config.toml
d_model = 160
norm = "layernorm"
init_std_o = 0.0
MLP neurons of a small language model. Each row is named by its layer, matrix (up: input weights; down: output weights) and neuron, and shows model dimensions 0-159. Each number is 128 + 24 x the weight over its row's rms, rounded and kept within 0 to 255. Numbers have three digits each.
After each neuron's rows, "fires on" lists the tokens most often at its 100 highest values on Wikipedia text that the model never trained on.

L4.up391:135118153151150134117133094166093131151149156104096100104131129095080074139123163124116126097067103123093147121169192103154152118166112156141135112130162103118155089107129147128114135136104123088106096124093141143121113140152159155132108157135159161106133130099167122142085132088144146122171116109134137141146099127154163149116089132105160118147090130145148144112144154123142135162124131121095056150091138115114163123145116138110145108134097143131108100138153150140127136171146135
L4.down391:153129095093109123126101139126143169178142113106149100129159138172173143139099128095136121112147151133122147169132146131139134118108123164134126140121129153096123125111120157145131134118128141150128135132178135138090114106152147110093151128112130081146163150129177129087184110133132153113138132151086120151130104097103090134161102091126138148118172075137129090127162132129121064108104116098119105147169108121130113105110081174101106122147139086152137102128140115180110083149144136
fires on: ";", " that", " Det", " im", " aff", "f"

L4.up541:156127113110118096089128180135131143115107148119119094150104134064143144109136123119152103167143141123139145118143129114148108128129181120161153090093159144152135117156121144137120142126130115088175132110145104140161113172134143142130155117106124137118099195168114105146142112131106101143131163153157139122101113123082098143134129129136106095138135137113135145126133122085103117117107103150138117123140145090137113090045100119081139111140104180106151153137132094152151109187127091
L4.down541:123122092136127130163150101112159107133167077138161137111143101179104132133131130104085137161145116138100132148122172149132116119149116122155114145185088102118098142136083097135113164112088124137122120125132146121104140111090136096154159129128124116124151116160160112082133154128143149136128115131098129141176142070100126145124086134150164145118138100137081143148158114145091132090119132144138120132115180132108104110185112142127170126135133179171098096159081139106124111112139136
fires on: "'", " e", "E", " The", " th", " E"

L4.up556:143131139162111133120114188132083150127153129114088126139116061138127125159131153151151109106086110147155193102160066139128161133142136121130126103132133116146118161131115115144124135135162102117144111153154137154114152107143101069150162120150122099132097180151126151119110104142133127142142141191150111140172117105122114153125156099104116103139164156126152115111148093097091127139158118168113115121114130140075128151122098124122101133134124137083131135130102122116157108108072159
L4.down556:106164111125119171143143146133086163116136096160108156111088093134140143124139123164110110130133163126127131132127104131152137149117084116119089103206114145104145134088123139161141143102137114073124168109119133143127183098124057099154115129122152155119128116127090110126136115156158088132177066144084153113110126135159148156138140113108142146155127136130125150120168104139147126128129105138116155161104090116129151119090080106131121124152113117169161111140142147145114107132119155
fires on: " b", " A", " a"

L4.up73:127136152107164086095081184108104102125152135133148098120097070103157109107183132104133138124146110157154092116133163151117138134137144100183136118133131122128164132133121114110125121120142159110115144122118108142122197140104122130146148113150137117125150129072143145130147145122091133113129153136130134150166087154064172114077091121120077106140158140104118157131118118116136077113129160110124142128116153108170093113112108121102145115122138169151161140154113111119171115146133142
L4.down73:136151099164086147087131135110152156121158132086119092116138140127120128127078119118126109112126127125077163093119145155160139138153092088113172167132122135073121102120122113119149163138119092143139137142157167149107164156061147132162090144118107107172124143145106154123101143124142184155152121145117127123141183149145112103147126133105118128091131111110110117123129114169086070115130146088142114123122116151100128144173145113156116135107133165119151132085121141124104142121162145
fires on: " with", "w", " received", " at", " sold", " At"

L4.up309:129124171141136110078144115146161112075112119123080130115114143123127104130119131149109146081130108095160121130188118103175121111125105127184126061141156101163096118129147124151134099133106166117102144156123120132138103116151088135121177118088156151139137154139124128162111126141133119102136152153145164140104137094131123160106120129122127147098128103113177128130153129084115137122166119146160131115150126123100112114108112108140124172182150182146161097132135086122090140149091126
L4.down309:108098131161160140109109122094131138141110110142120124099138120116117152108102144095121119134083091112125131193119100113135170082091143204142107210160136138131161121136157138115146102138116124143142095119113149124138106142146118145144143154159140133157165118176106099094124168120097132121133177117117102110150128132172132117135113120121145130138118127141125155148117073126081143123121100115157070106117104116115125108134148092147167131158147109137143093180136116150092116132127123
fires on: " th", " Th", " re", "%"

L3.up229:159068142126158124139155112132108148112099176165105161105143095163075114139119133113077110090091133129129188103154131151140126097179194131192158123094098095134157133127117125124169124175077142094123136143117160165110112134161130127131146128141131117123148137136144088146133102148146099147116155122124094117125128130137164127132121152120134098117130169117120126123111139120109181166107106123109143094121143148129132147124123104100103138138085122101107151127121140127114127125079118
L3.down229:098122115133169136139126113138171129126106123136103129117151129135095167114168146112106119104156110143124146098146146123117134135139165149141113202146139140110159131101083108126145168162097159081143116151116151159096134130120161116114103128153109096147154126153117100140104145102126090179151130126134112138113158097139126127111117136084159150122147137106125160155131128117116109096125111096158175157114150121150113092120150168095066131173086092113145170129105107080118096136093126
fires on: " p", " dis", " g", " sy", " o"

L3.up310:101103137112136097133095190135118117148135123165129171130126116114086134174127103122110125122114125142159165160141114164078104113171170127148096152129120142149117109106125093110171138157111090115067123140120135097091090158143120137145125099134124080093129109148100116122128072113096124125180129160165128155136100144130152111141149102138085139124086125156114148125164141143074106118098149137135123161158132136137130125161163098107127162114131146130130124146140157138082145132113111
L3.down310:084135116138121101133121084095148139112136125105182110146132132122153133098136148120123087125096074116115112179134142127137147123134130131121174120131176138062156119129147128106154134198133109099121143113102200136133138177140099139129137130129134136114165157112154165138071105120106141120135136126168109137125124157098149119125104086130104127135071162098118116125107121157156111143133129116140131146087125131140079110125108082103137148096095132159138140120146135114161142175127145
fires on: ".S", "D", "CA", "ST", " US", " CO"

L3.up586:180096151135105100140127155123158149134142132152157107108129099107084167094124125124119110097098150159167134126097132134139134140119129126161147139156185146136137075095118113154103102144118120073106139134120133091153118156140139124117145153142161118130165109116121121161147121146110153133090128086149138150153175123118101134095133103134156099125128146145135115104133101128113139116085097131057097163168115118116146129091131136111152117166087159079129108103151075124162154113123152
L3.down586:146125122134110129113118139135133182160128133124139108155112154124125161110156148061132153103089116140091101121113137150143113139108107094113115113143076138110095142192117147123127149132115186094132110069117113126100110126127102155128086122129140150148150127149143093150148170128157179109135151088114157122145146116161118164079116105128145124083150149139104121138113114126106108133118115169115166172075146142080125110115145167135166140120111117172111135108138162137138139103137119
fires on: "n", "re", "l", "te", "k"

L4.up124:126106157164171142141108107120130143120170115093166102131128095098088131196119123127144111116108128101147134120139162133110149154164110107146181122140132122171102161081108152114149107123124117171147097095147152160138120164117084116112167159132098109103129184122137142124173161138161130124149162165130140147105143134143135122147123129130098109112135121150088163096144094107133114109137104130138101141171135144110128145104154113186156128106111116096109151132096095118125145148089093
L4.down124:102105115151131111141115115136125131140096105117170140132103155100141104110146145118118116125116148141139120161066085096135096099137150164084106118137153110061105124136138090155115179093127120159151140112095115122139139097127134110140133163107151152158120155087165122160109067122097172127161134148141109154114165133154118143112144120159087169124146116115103126164140132112076132138074158145110123101137156104138136145124114143128145128121153116151149092153155122131151086166146164
fires on: "m", "a", "e", "S", " re"

L3.up414:184129153155094117129129183149156112135153166126138119132090093141126142116156114164131077129163090100123133133143131135113129086152087133146143157112141124181165169126152106092132134117083154140080142149187129073141116124133105104145129114106098097133152151129131120151135169149154120159123108118155114100145110102101144124098091127118136115099121135148165159092104133140092154099137111144186103110134134141086131149135141110117115126111163118115126123149138121134125138133062139
L3.down414:141109146109119141146087116144156147133126134089129115106145122157166094179168124119126093098111113099103126143111119138089132135109115180112108149139150146146071112126115162176128087161156113117129148117102068073144148118109128114129130165103148185177084126122140176106123136114137134127141129130137111113098145125113138147148135142095154120114106163106140154165116113140204138107133147122118121131147125141156083128111085144130124100119114126158110128148085130105175112121135149
fires on: " A", " New", " first", " a"

L3.up140:157114109117156160112160120087134120131140120157140165137150108143150125123123115097103157130150122125140118125155144087115140128156141119137125063125137080103130115082096137110126135123172146136124118159141156135086129162171136145146106105181118125093078169133181151115110097131100177095122129134144143125113153168081149100152142123135096101164141107124146161146112105128105141083116195099102144094179095158144133108118111125109120140118125133122163128105125124126116079126144117
L3.down140:135087150144108166129112141120069120144098095128162129161137100090105151159160160093096117129098104130153111155128128092122158114170116166133159119123151121136141126139105088143130147107095133132136094144048123156120148155126134117157146144152137098116126158115120124151134099126142132127137119133143114123089107092110091152168121094103123130117140160155157152108160139141138112158103136154124147095118161079143123136076152141123133137121127163105108180154088139095155141115184107
fires on: "==", ".\n", " of", ".\"", ".\"\n\n"

L3.up470:121110135107169098127146141096149167113128171154098118098131144161164166108161155173137133148133126101157139106133101119114093140125114112156136141131140127155147182089123130123171150103137200101144097114160146111096119179150093117155143115065135094102111090115127149146133115119109117102124112193154164118121102122137137112161128124156106125139133113131156119113124109128147125122147138087097088137110140129130140113104123119094135096087120128162112099089143178105134131092129109
L3.down470:130106150155135139149099127135091135105119129108161150161125075139141125116099119110132143085137123140081113130134125161159148145156099170129131094099166162103131100144144179093112138126126130102139149164085079097161152112132131121097116104103120132146126133081088182117138096097164076130114124099146116138114109105111076149137183148113144148121146162126119110133109130157152093193127169121119130105143147141124153112129139121132160160172121123116110163120122096142111133151137145
fires on: " after", "ly", " than", "as", "ent", " as"

L4.up630:104146181112136134128147140145115135113170127113115122133155100110167109110130180111095075095142115067119161121103068121131109124166130142150151142127135102140174135109140112116127165125108124129111117140130103130099093108151118120114108165084138106137111103146130098142162102102105143168137138175147156158139093145113116054133134151151121130130098169132125140131137132111125129088124145100146128123113122166102111120102197145115156145130127113175100106152118142153148167141151099
L4.down630:129104140142100137111124126129095090111126111139133153126120140122179141103121158115105107131116108129120166127127113115165161134165114123102167147099112134099139118160111154136121145138114118157138140161111105155113146124148165116120158126180120082119105141122123143133089127138103118165100161111161115110120071123078084162195121159179159075155146153111107135149113146161140104099135126128131113148173084132115140163137098101172118097136154140127112139143177097108100109112091122
fires on: "st", "-", " st", "ly"

L3.up146:122119113100143111164125150141145126123140197154105091151167141126135114145080188136125069150139124128159129127134142155130133131166120148135127141058107126115073155095108108127157105142131112118149082128179136104117110131129121188149144143090166159133106124129112131115133128113125137123145085176139127099145146131114118085190112101122133132097127135130161150111128114156098148135130142137123134125137137127093113134119186101113131139126119144143075119094078142113132172104133134
L3.down146:125116136125147144102121167172153110125102117179115112140129140127118102153143120124167118119106137150133116158133079124165150133129110117125113139145074137105110137128138112129097126150131163112135119105135164140122123082144127097115159137149145135111110147083151123132145154125158127128196129118106117173147163085116070144125117145139118138071106129082163124115100137119173139159172114155119154119140103117170100097128100149092052146125145087112117156130131143164094088108129123
fires on: " as", "ap", "at", "or", "19"

L3.up192:147109109103143147105069124091071127122156136170158137128099107154094071112140105126084145129106138104103145120105131136144145120115131135097121144158114111129132144108096108109173139146143177112099130172156117153113121129141152110124123170178180108092132104096130095167119139137145085117129151117145078150158148131134159100141098120153151111133153139152148138134137120138160130139113198090131161114131130145127141078147124109114114128109131133159140170154088116125105140097150130
L3.down192:150142115149139084145100061112076106107102136139122167087144093107146130149104153132105131165098089109154145138145139119115150090102123129139093091128137135117097136100128126114149145125105129139101138139098159179132167159116141140184169094127128140130124095142128135107119140140088161092140148086144149130138106137098078130137099138109141133152120117102143149118129119101133102138147168125159111087140147153106140166091115163121116208161119163137126098124131138152151141123151139
fires on: " Man", " Song", " En", " Ad", " Just", " Tr"

L4.up58:161119092107132106097152158173165116131157163141141126099122094106144156144132121075106162131081127117169133174142129126128142089130096124129139133134126128144149142145126086118116126120143153156149117123135158134110110114119169149133149144083131154136099094172129119160108119176112108175105140114114095140157148123120107131100107126171093120123118149170143123144168117093123118176088171083107140114088157131125115146129135107083097103142123142117117122135114128071159099076148126
L4.down58:104121152115107087114154135105071132156123088151144121122114142145145101094085130095146135102117145089170149126158143122108135132122058088110151098116150160099142130157155140130183095104169127184152194140115147104115166153112137107132082094119156156132133170108106161136132105097132122170109125130110153131105147144146139129124102114115127140154127126135166093127126126135133109123168132125071145181126150100147136154109120125113135119142116133152105097115109106151135148127098112
fires on: "or", " pat", " at", "ar", " char", " dr"

L4.up15:142090138127158141129116107120098148150169138162121133145102122141081085125175102122122132106091103132112144147142110175139166136170120111141139155149136113154110135117097114096158134160139131124087114148118094124104118129125154106190116152168143089111115120102117097165171127100161071174120162131159091204129110127104151105127106091127112135106190122129161149110117152131121121125150161073093115124126117137096140127116116119131109128133142100144131134142123151133144146140135161
L4.down15:090146140157090103111132116149117198106124123146127133102104130138133135111098164123136139124101064145148127135139114121134107130133147101134126075115111137123118165127145136132135115115119100116166115137092142158124167126146085179131172149099114142139166141096132151122092084166116104122148086137119107111148114093147060165101139142113156137144115126129083117138153133093121135141149116112128170114134157156141153116160122071120148198117139189143118104135131143149147120119130115
fires on: " Tr", " En", " In", " A", " Res"

L4.up468:135129141108129113134163110078108097153121105148157140128112108132081134109126134126119113124121152115145109148135143125121145132153117094156111109161116080121103129115075077158139133117120102149128141088147143115162150125111177101133124099146159126145161174080147158090162110182130131082144127138143158135144095138095116115138176136144097142144095138082163110103087105108124119148137125106082154108145137165117126133142103093154148128085098153128090145113158124147168136088137155
L4.down468:118100143120139120104123122132086153127139127122076138136158118162125106114160141109117107133135149176104169139144121085048120131137132100118115117131148113081124126164118165104119112109137145136135113137094158092142112148146156121118108138160167102097090110152114087166105130122114175140124152127084142119144121095141142113148095086146165177173103131131115128161113140117132147110124119125155119161135134149143144142115186137126095114111128139164096160102128196095165142147118099
fires on: "s", "ed", " games", "6"

L4.up41:143093133095136126123124124138150153140114148152133146126151133164143108193118165135096133124119143093120150166102143178122190133124145116100104130121145106121113112112104088068124115118155112084101137170144140122158145113162134120140126154157109124117135106133159111120115133136073171136146134090169128127128106130124106111119170118090140138125095160103116109130119125082122124130165158104115070154133165117097155152092149081138121129178096112125114111125126114190103144119150149
L4.down41:111135115151108109116082167095076168150128088144064123114120141115148204131112149130136127164177124080162135136155112113096128145131138145132136104111116152113127138147106180128098107145125119167152126161142123155163079097125103083123143142158093108171086100119155166144132126145150136151133120125119108092143125106122112109156102160138094132117123127169143078126131148156134139103130130116119131104137139116146133122158137093124111058107141133100126149100126116125123154163132125
fires on: "is", "ra", "ha", "a", "ene", "iana"

L3.up456:151112121124107116108158132148131158120139166170119138156117122156149149135120165151128168068136118127150138159110147138114154158116170126136153115110160151130141098111133111130148101136089132125110122118105123076116093171165130107099131143154072139112138114124155113125155138168054131173144119116135157156124127159107107132129076101100131084147118162114138131092099118160104163145113150100123140145153115140068147129112177090144131128113139111083142109090121120144100132141114160
L3.down456:147137132130119112148122122154121142172101133141159091131159112073119163101133105116107117096108154168123079076069091122094149099088096120135146118098138108116149099091139120142132101186190162126179185123109145111099139124110128133175099118089133130126140121120124121082164104128137164123133119119119145132144157120124124128147151178132117146136128132112116093115119133169130141173150114128141143157136127150119127121119147113165101124096092107123093154152153115149097155140122147
fires on: " N", "is", " R", "a", "re", " no"

L4.up83:131108115126121134118126110094124152059140140122123106126093145135095103104142106094147141081080121106163136139191112100110154128129168138135108139079130129150122094127134104121131104099092164080144140149127098126129138120105106109132151140131090143107089144142166148122157143124132142149115145142138118192120121170133172147134086109133094149119132143168154140150142090126118141093109147097082113090103154162148131085146110129147114112126086150138148100134133145141189134100107132
L4.down83:122168119101096202121112135174095119108122110131096139141104131125107141106118141108127119131146120159130140144144151163168148162140152093104123134146119136144113133153201109091154099093126093146140071145129166145093109111139152117161114101134119093133101125126111115079106085075151100107108100081123122108142162086125128097143140146110175131100164115132097111133131133170117091121133135159164153135110116127154135127112139093122102153133172154147161125141146150136134143131137133
fires on: " sp", " sh", " resp", " inf", " The", "-"

L4.up270:155110162149151080148106129146124122139084168147081137096095112127132100166157136129113155120058136134099113114128145189116175122107121120107135145132093142166147122158081171105126099145154108179139137149112123127100117139102105122123128124132117079145112139156139134127129121141127117170131088168138135151112184136109165135181115100171078126138129096106139110145146117096089109134145161161115098104104115105113149124107123108114113174114127142124107111109128129105148110119147128
L4.down270:118123103110127100121123131161110141141107159099137112121154114139154140141142129140119153131148134108150147128127143116115130159093074057123156142079127139129158153101138103105136183096108114145107134107154165127136095121086160112118102087125158142099110125097148082107125112100118090123135157135053150139125152142090147126137116138119178103155150134157062146162137113131143121126163134127135125175141153136162101129124108107079120146128119135148157104136194134146103153132134132
fires on: "h", " h", " north", "s", " Th", " south"

L4.up310:188141096122149136121157098148117153151122127131065126141110119154129121116118141106141154121122097128108165095142110104123129163160106118082120112111110099122134156112146126130124126142120167089133116129126140179073101159156121128133113114126134165093133141124147112159100117126108098103130123148142140138124155084142154129173162101106166119100125099120175109100099147147097171112159110073071118121119165174095144124113165119119157183165141134105137124131134129136113087144136149
L4.down310:139126185138120145130109145098115152148093137089143125088114116132078157129147123104103160120087086150119103121143127110129105175134155139141122117141140151136111169102157115143169170098137138084102134135117085163137096096164163116162123168121140158086135119140135119132155131109121146141154123135183130110113148134128141066143161103081091142142116138093109135149138140113124145158099111144097128111142134108079126130134135153132086142149124079147093138136086165125174132104141129
fires on: "-", "her", " of", " (", "f", " or"

L3.up172:124094179139114122152176117185097180152130170114133121116101111142128131155137162148122131098119093070153139150101149097121110075143163133180148120096156113127145122123094098120114056140128103147112132150092106095143139137172110103130152132155124099088124152124141165128146113103152118161101126127132142141121099134114106147089114085114104132118128107129149134143150116109126121129095137131160111142127141145118158123102127108126119152144098126097066140095089132162117156153128157
L3.down172:151118147155125112139080142133102169140166106116153119137107140132140141115115132171102138120110096105117103129097110156130113129141160130067101134146114121129091149152145125148114124215115108155155088153122140141130137095134103105142083148128109070150163130124124108162082116128127119153112130135147096139115167165155094091083133111149162140102126148175095130149130157115107141117122122126105157109139148128099099107149136099123119144107073148132186152131153117145123114157151095
fires on: " pre", "he", " ex", " re", "m", "c"

L4.up525:134055167076113116124134087147135099114124177115125180122131113136114118116163133094098087149160156096118156135124130141091105116171142097159144126148149154157135117105128132133118135155132102169090177135115159106109117140119139111109105134137159152127112133127131138136141132149118099150143163098102153163138140161121145099149131139134150099153057100116134125099145130097144145120144144075151126076143115119108154134103110122111132122112079149118134139095144120190128146106142167
L4.down525:083136122138128107137124149137118142147113145109148105154096162127165151129116105150144182140107144122139125124122170119099121163143120059119112136128112136081112141122115158105102159093113137139134115134108131123130163082101152137136114087113117115160137091107127141119120138106129105139140121057106159088112150118124111141162158173116136122133103131151081110130175163128123113144113134136141140160124159128201124135163085123110156149183119176162120091109110167102144128145096131
fires on: "s", "les", "ets"

L4.up464:119136106112163109083120123096127148117126148113104126144114094103118153115057108127141124133140132091145164126105138149143151163123161119146155058119122123157126118086151135122144125102126103146155133087152154154100110114174163127117122148096124127113139139149126142124098120137122104130118130179124174126121150151146130076141143130129110139138103110111161127123116123060114121173119118134091116170140135166106153142126164130136140140153114126081145088117114180127103197088090131
L4.down464:084122160138141136146101101100103138157143130122137138134138098187118109121137119124140132100120119160071155146156136128084151143122114190130123175125171121135162113134170103096134148174138173114126123165109128115135160104115087125116084132096161133166098104088108141146157123118124158159067127115136121131125121101096149134138104097114120135155149134124122156149141116141164099103127140105105136149161135136140145134152089114138087088137149124170098156072128116106105127145136086
fires on: " the", ":", " and", ",", "-"

L3.up273:112123155170136118127159134131148116132171163123127177081090136114159123122134110172128171103097127120136151133164101139162156113131145155158142110113161122150110125124100140094111103137117193131112084095137125123129105141155099101148138148102141118096146139119100109113157145138107111205108146109154137146125117140130119132102076088161086095084159158106135183104117111105095107126110137094136134124134114156128122126106134145113125126079144122155146149155116105120174150143106100
L3.down273:120147147150128070138155133096118086129146111104122123124102097171162094135162133090139131143123160069140121131138128077126163096104090113130104092140108133163142144108130152127117115107131148177134130111121111151105147128135125128130139154119144161169110109101122171117138134086117175132143141145127142071144121122108131103149083116153117119175111134100129088132160151100153123087137138158103140132171110138139129156133172147173118126099096176154091091103150140124104107117163119
fires on: " St", " st", "st", "o", "ast", "St"

L3.up365:141108107123152104117143129128088118119097150128144136127113085137086106112139172140139155087072107105192106140135098109153116131112149129157132117145133106166117120137115130102154109131094175141165147132106134158114132105183102131162131115116102131087092129139128099147154118123116098154122160119119107125188093101153133156073085139155123107088096175099112121112138119106107114142143112148106133120121110129126139111126098153148124172167136138141139086144111149106169142123073104
L3.down365:121135146090106153130155139107141118147153131134106105144133126146127144123146146108150154147140127125148130152132120135137121108156164140138103127152160152095124123130099159115113117116131158070091104074133111131128081143125126102149139124153125120137155107130078183110083155142133136108154109143113153138095112093152168120083169082097101122159123088154106103141102138164146117160136158076088182149154094087101134119122153129100151090158125103119164152163135098145113136166146141
fires on: " more", " en", "ot", " cont", "re", " less"

L3.up631:130096119125138104128144124152135167146135191128119136101131138133113148131127157119035147144159120140109103158139126139149163091118107154138124128118147122137156148133115083144134121145161189099131127126100097158109151159168115115200177118137143100167134155122142088101096121129162136115125137141146115148157088130106119132144125095162085145103145130110171137114112129112161149174126116158118105130120152104107115139098164138145128122180149164123100107149134109129137136152148102
L3.down631:089140120154131121131098125105117148145108099124127141078136115088108118147105159186131133145138147135133121124111137135174154162140124148161116141131133098166136178144121091098111083161109126124156151084138132150091140114121154132141100166121109136149125110156125104145124122107085105143187131148146115165146139076180132105124114158150137149146106060114096147147126127140080128077099118129139119121132110087144131099124108127132133148124129138086171085139161103143156125147170102
fires on: " c", " inter", " sur", " con", " ar", " ser"

L4.up251:099082123151132067147128118136179166160144141110141182123149154086109095158143137143111142124128089121133128134147144144156130160139092208103111114139119078131107109118083102095111092184098137091131132114099144152176107133126101148149113148144135093141149153111109142125128134116086084120096128140143107118158072123108143137115145134116114129132105137116143131079113122140103142133145144171114121129166124162144140129137140108108104100118086109115123095144139139134119174148126137
L4.down251:137100150100150170100129133088152118135104154084157102158117105162149144191135095146084138134071133146113122111125146159106124105112109082154128134131077133139130136098135131154117123098151131093138145121137170109118143132110099101079172120121120126128112146141118125137133130155135104119172173147107098119177147114129119146163142131087134134172081108112109126072121146124108113122140095128133129161141130138148175110149117167091139124148120103160162105083145104119152120107148160
fires on: "r", " tr", " M", " Tr", "i"

L4.up237:150144123109141119112114160130129153106144149102162123155114116109170145143119103083117097114079140139092129176129175121133160105110119120168129123161151122156177130146148146132132142106137127060119116127102122128123117145123106135136133139141126087097084117196114089160110143123093129149160119081167115149129138113109110116123110124116135121161067179113139142123158125085133140136138143114138153125087140126102155108134128097136151132107093130090087154165150088151154173154150131
L4.down237:112148103119098126144118123167136162134128094152119134121131157118122153143101134147133166098177113091147128103118115141134132197109134160114123179109113133164102145119125133140105154147094135118157084140144101171066120104156129111102137128086138140140141095117115117116095181124131140100112126127154148137129120107136099119145168168164153117104129098147131102142110147175119126090087124106140156138144125169130046142093105152082118126144141116162146117125098102114095123141141114
fires on: " (", "ach", "iv"

L4.up482:127085147128109107117158125112068085161160169141136131123099138155099098111113133142150150117126130113162146154128110117194138168121135158149138140133130119106105162143104138117108171124129173098118125111132137087145125118173167128135132130149128119125129153099141117115152124104128183140154147173108121123108088177125140069075115142099082051086103162101146125135095098117136141095135136088118118147160123123113132107123130139131155150151134150130110113143126112136100134134123099
L4.down482:144104133125127115130108140145139162149130120109109102125145154152180194121139127163175125171134160141098109146090146127121151129108109145135139117147188136140155139156161101110065117133110096150098154127122124146082177101131098122113151138128129131159120058135105146103096154135109111146101170160138184144127095094127109119097102139112106120108086108170106158123151147109164152106125147145096108132122111100112126134128124151099147146129096113166099125138100123116122143135119091
fires on: " also", "er", " Green", " was", " which", " B"

L4.up192:091127102127109140090151123099124057117166145115146109124131125109128172114109103151127134112113102150126139107151139119133134175132131164097166049125113144183110164146113116086170139142139099120171114133146153172103128171134133098122166114119114118147122161122129141115127130137078113145124153167135107165105137134113110167147147062137144125132154112138150120120103089120122090127140122133136099152140133125099137077099123116152107121146119140149126128123079100131174088137099135
L4.down192:132173127146129150159109155150111111115133088152117182159097135146118093141100112128125125128136120114101130119126117163140153137124127112104144110135082133093091069137130117131159141097130062106111131106152127150140156128172122096143155137127147111098165171131165148134103139149113180123161118137151162095141127137119108152166074139135117115127159109141106143131147117121078134124121166136138138162073112143068137187113152098110121160129116123118119128130103117085124089157133102
fires on: " E", " e", "\"", "le", " A"

L3.up486:099095147147149101118124118160158122127147179133137119080139134120145135120168169189109116095149137163119113115150144155126155152110142150124134075119142158135118114117096125128110106158129077115134107132134109121168122126168127145148125142096122111119138119105180097093089125117150128132147113102147104122114150135120134121075149097149150157146131127071141121076145137146120107186154144119109124118121168148076142139116197084116169141120136127117128158157119101157096105128148114
L3.down486:138165113142133153120114120130133161137151122064171062159132145094112133150133178129136135133115102143149136113122126116144149089143133171090117146132202150123129141124117128141100115092085126121141126121126136106099115133123151067146115113127163123150125126162127081110106129142196104132132143105175105131131148089122150136116140109119116146153122134116117132138137134103093149142119144131112176101162137107091136124094122146142165138112122088119166130184093081110110153121174121
fires on: " ass", " re", "es", "x", "is", " con"

L4.up447:158137108098142154110105125116120126124141150122117124099136145147122107119119118067104162117096125147099123137165096113166101115121140172131110127124107133155140133117124120101177111168126168098163114148112134164090130134144075122158132155135148135137131162120152138164178105157122099101147143125144131164131144118139156126124118090168159130101153138186174146135140145124131132163107133104115093054138142136132149116160155131107128127131067118086148075158147150112117145140133081
L4.down447:155047162134126143094094151125144160119141100144130133090133136113166125062116160141146100168153148134158119187142132136125187110136127150121154160126140126091115117108149117124112111177124094155115129113162135113136086105160113088104073124171142141077122125108146100113113115091119126138140119147138079164164154087154102104117128103151144132131150120145141139110134115096160107127133101088141138121114160142126144145133122100116131118122134092123118160104164115122159118142124148
fires on: " con", " aff", " inter", " prot", " poss", " ext"

L4.up526:155130100109169112123078150189136123092103148109154154131156119154142143140108136146134104134089100139105175161139118131113102148135126146147125074115118117174126132134152128130089119142148120099113086141105148117131110144092126121149156143126120138142118163128119172089094116139134150112179138117136079105140117134126128157133104092119137108119143151133126173116143118101155112182076116161127071095160129137134115121092105135117130111098117178138107111088154134105154170157110080
L4.down526:116140111113101160105116129120126090124123109158139131157104149130131119118111118127096169111177118171116165093143142094136124116171085160099153154137178139131128135138133122133136159097135127133112173124137154121120126166163086080109130139172116121115118105164131089145111112088126137159105139151051134128130134127104112099164116120117138138110123145139128138102102101165125142127083183127105133089126109134168163151084178138166116116103107103101156156099148160092127124144116135
fires on: " a", " ", "20", " =\n\n"

L4.up537:141096094120143142059097147138098141121164111155132148135129124090129115103135156158101138149113122125143174141143099096099117113173157139160110135131129139177118128167103119136093111100144089097142155111110143097119138164143155130143115166170147125138122133161116150108095129121150123138097127156175151138149159100105139149161093098120129108115103167109136160101133097163097143105091137137120071151138175132089157146144122102140126118142122138108127075102129133145113072157128133
L4.down537:133145134192110127125137127112097118120124096171159132162084115086152112136144138149180140166156084121084107149156147125127164126127110126146129154084121131111141140143172158102104158128104096102126116103131106143089168138125152147178126139151111156115125118172104127136134115119135102159092120071159110100130115133133131104150152113115110123127101118159143086105148122117085148133128147126154130097149106123131089136110131142163105119085109147103098091202136160145106114127121151
fires on: " a", "ro", " =\n\n", "'", " Mc", ")"

L3.up405:122087142118140115151097132150089092146153154138113121127168140139122138135145149113128155127157109127113167145168127133131125133143134170139148141143134097164132111105148106108092082159145121101087113136133142117155133100125103135111103159187138171126137193125164085145125150197106111165115093142150099158127117080112142072104086093135128116077125110102145152110121154106085127116120127169101104122111151153113147145128152139133155099121138116114138100119120130165114103154148107
L3.down405:117105169135130116173184076162140109164161145107142072093155149121134139108132147177109098151108104179133101083097114132118141134155152119116138130141114088129106100136105151130088141145149120123179155128146114133141115100120088116119109149140172114119126147150127074132123114119124152130067136136149114154120119133096130100137143117170137168143148135120147104169121176129117120153131091142139122148099153104102149099113130173116093095103144072118156145132106134106116122135135142
fires on: "r", " s", " tr", " ext", " gr", " br"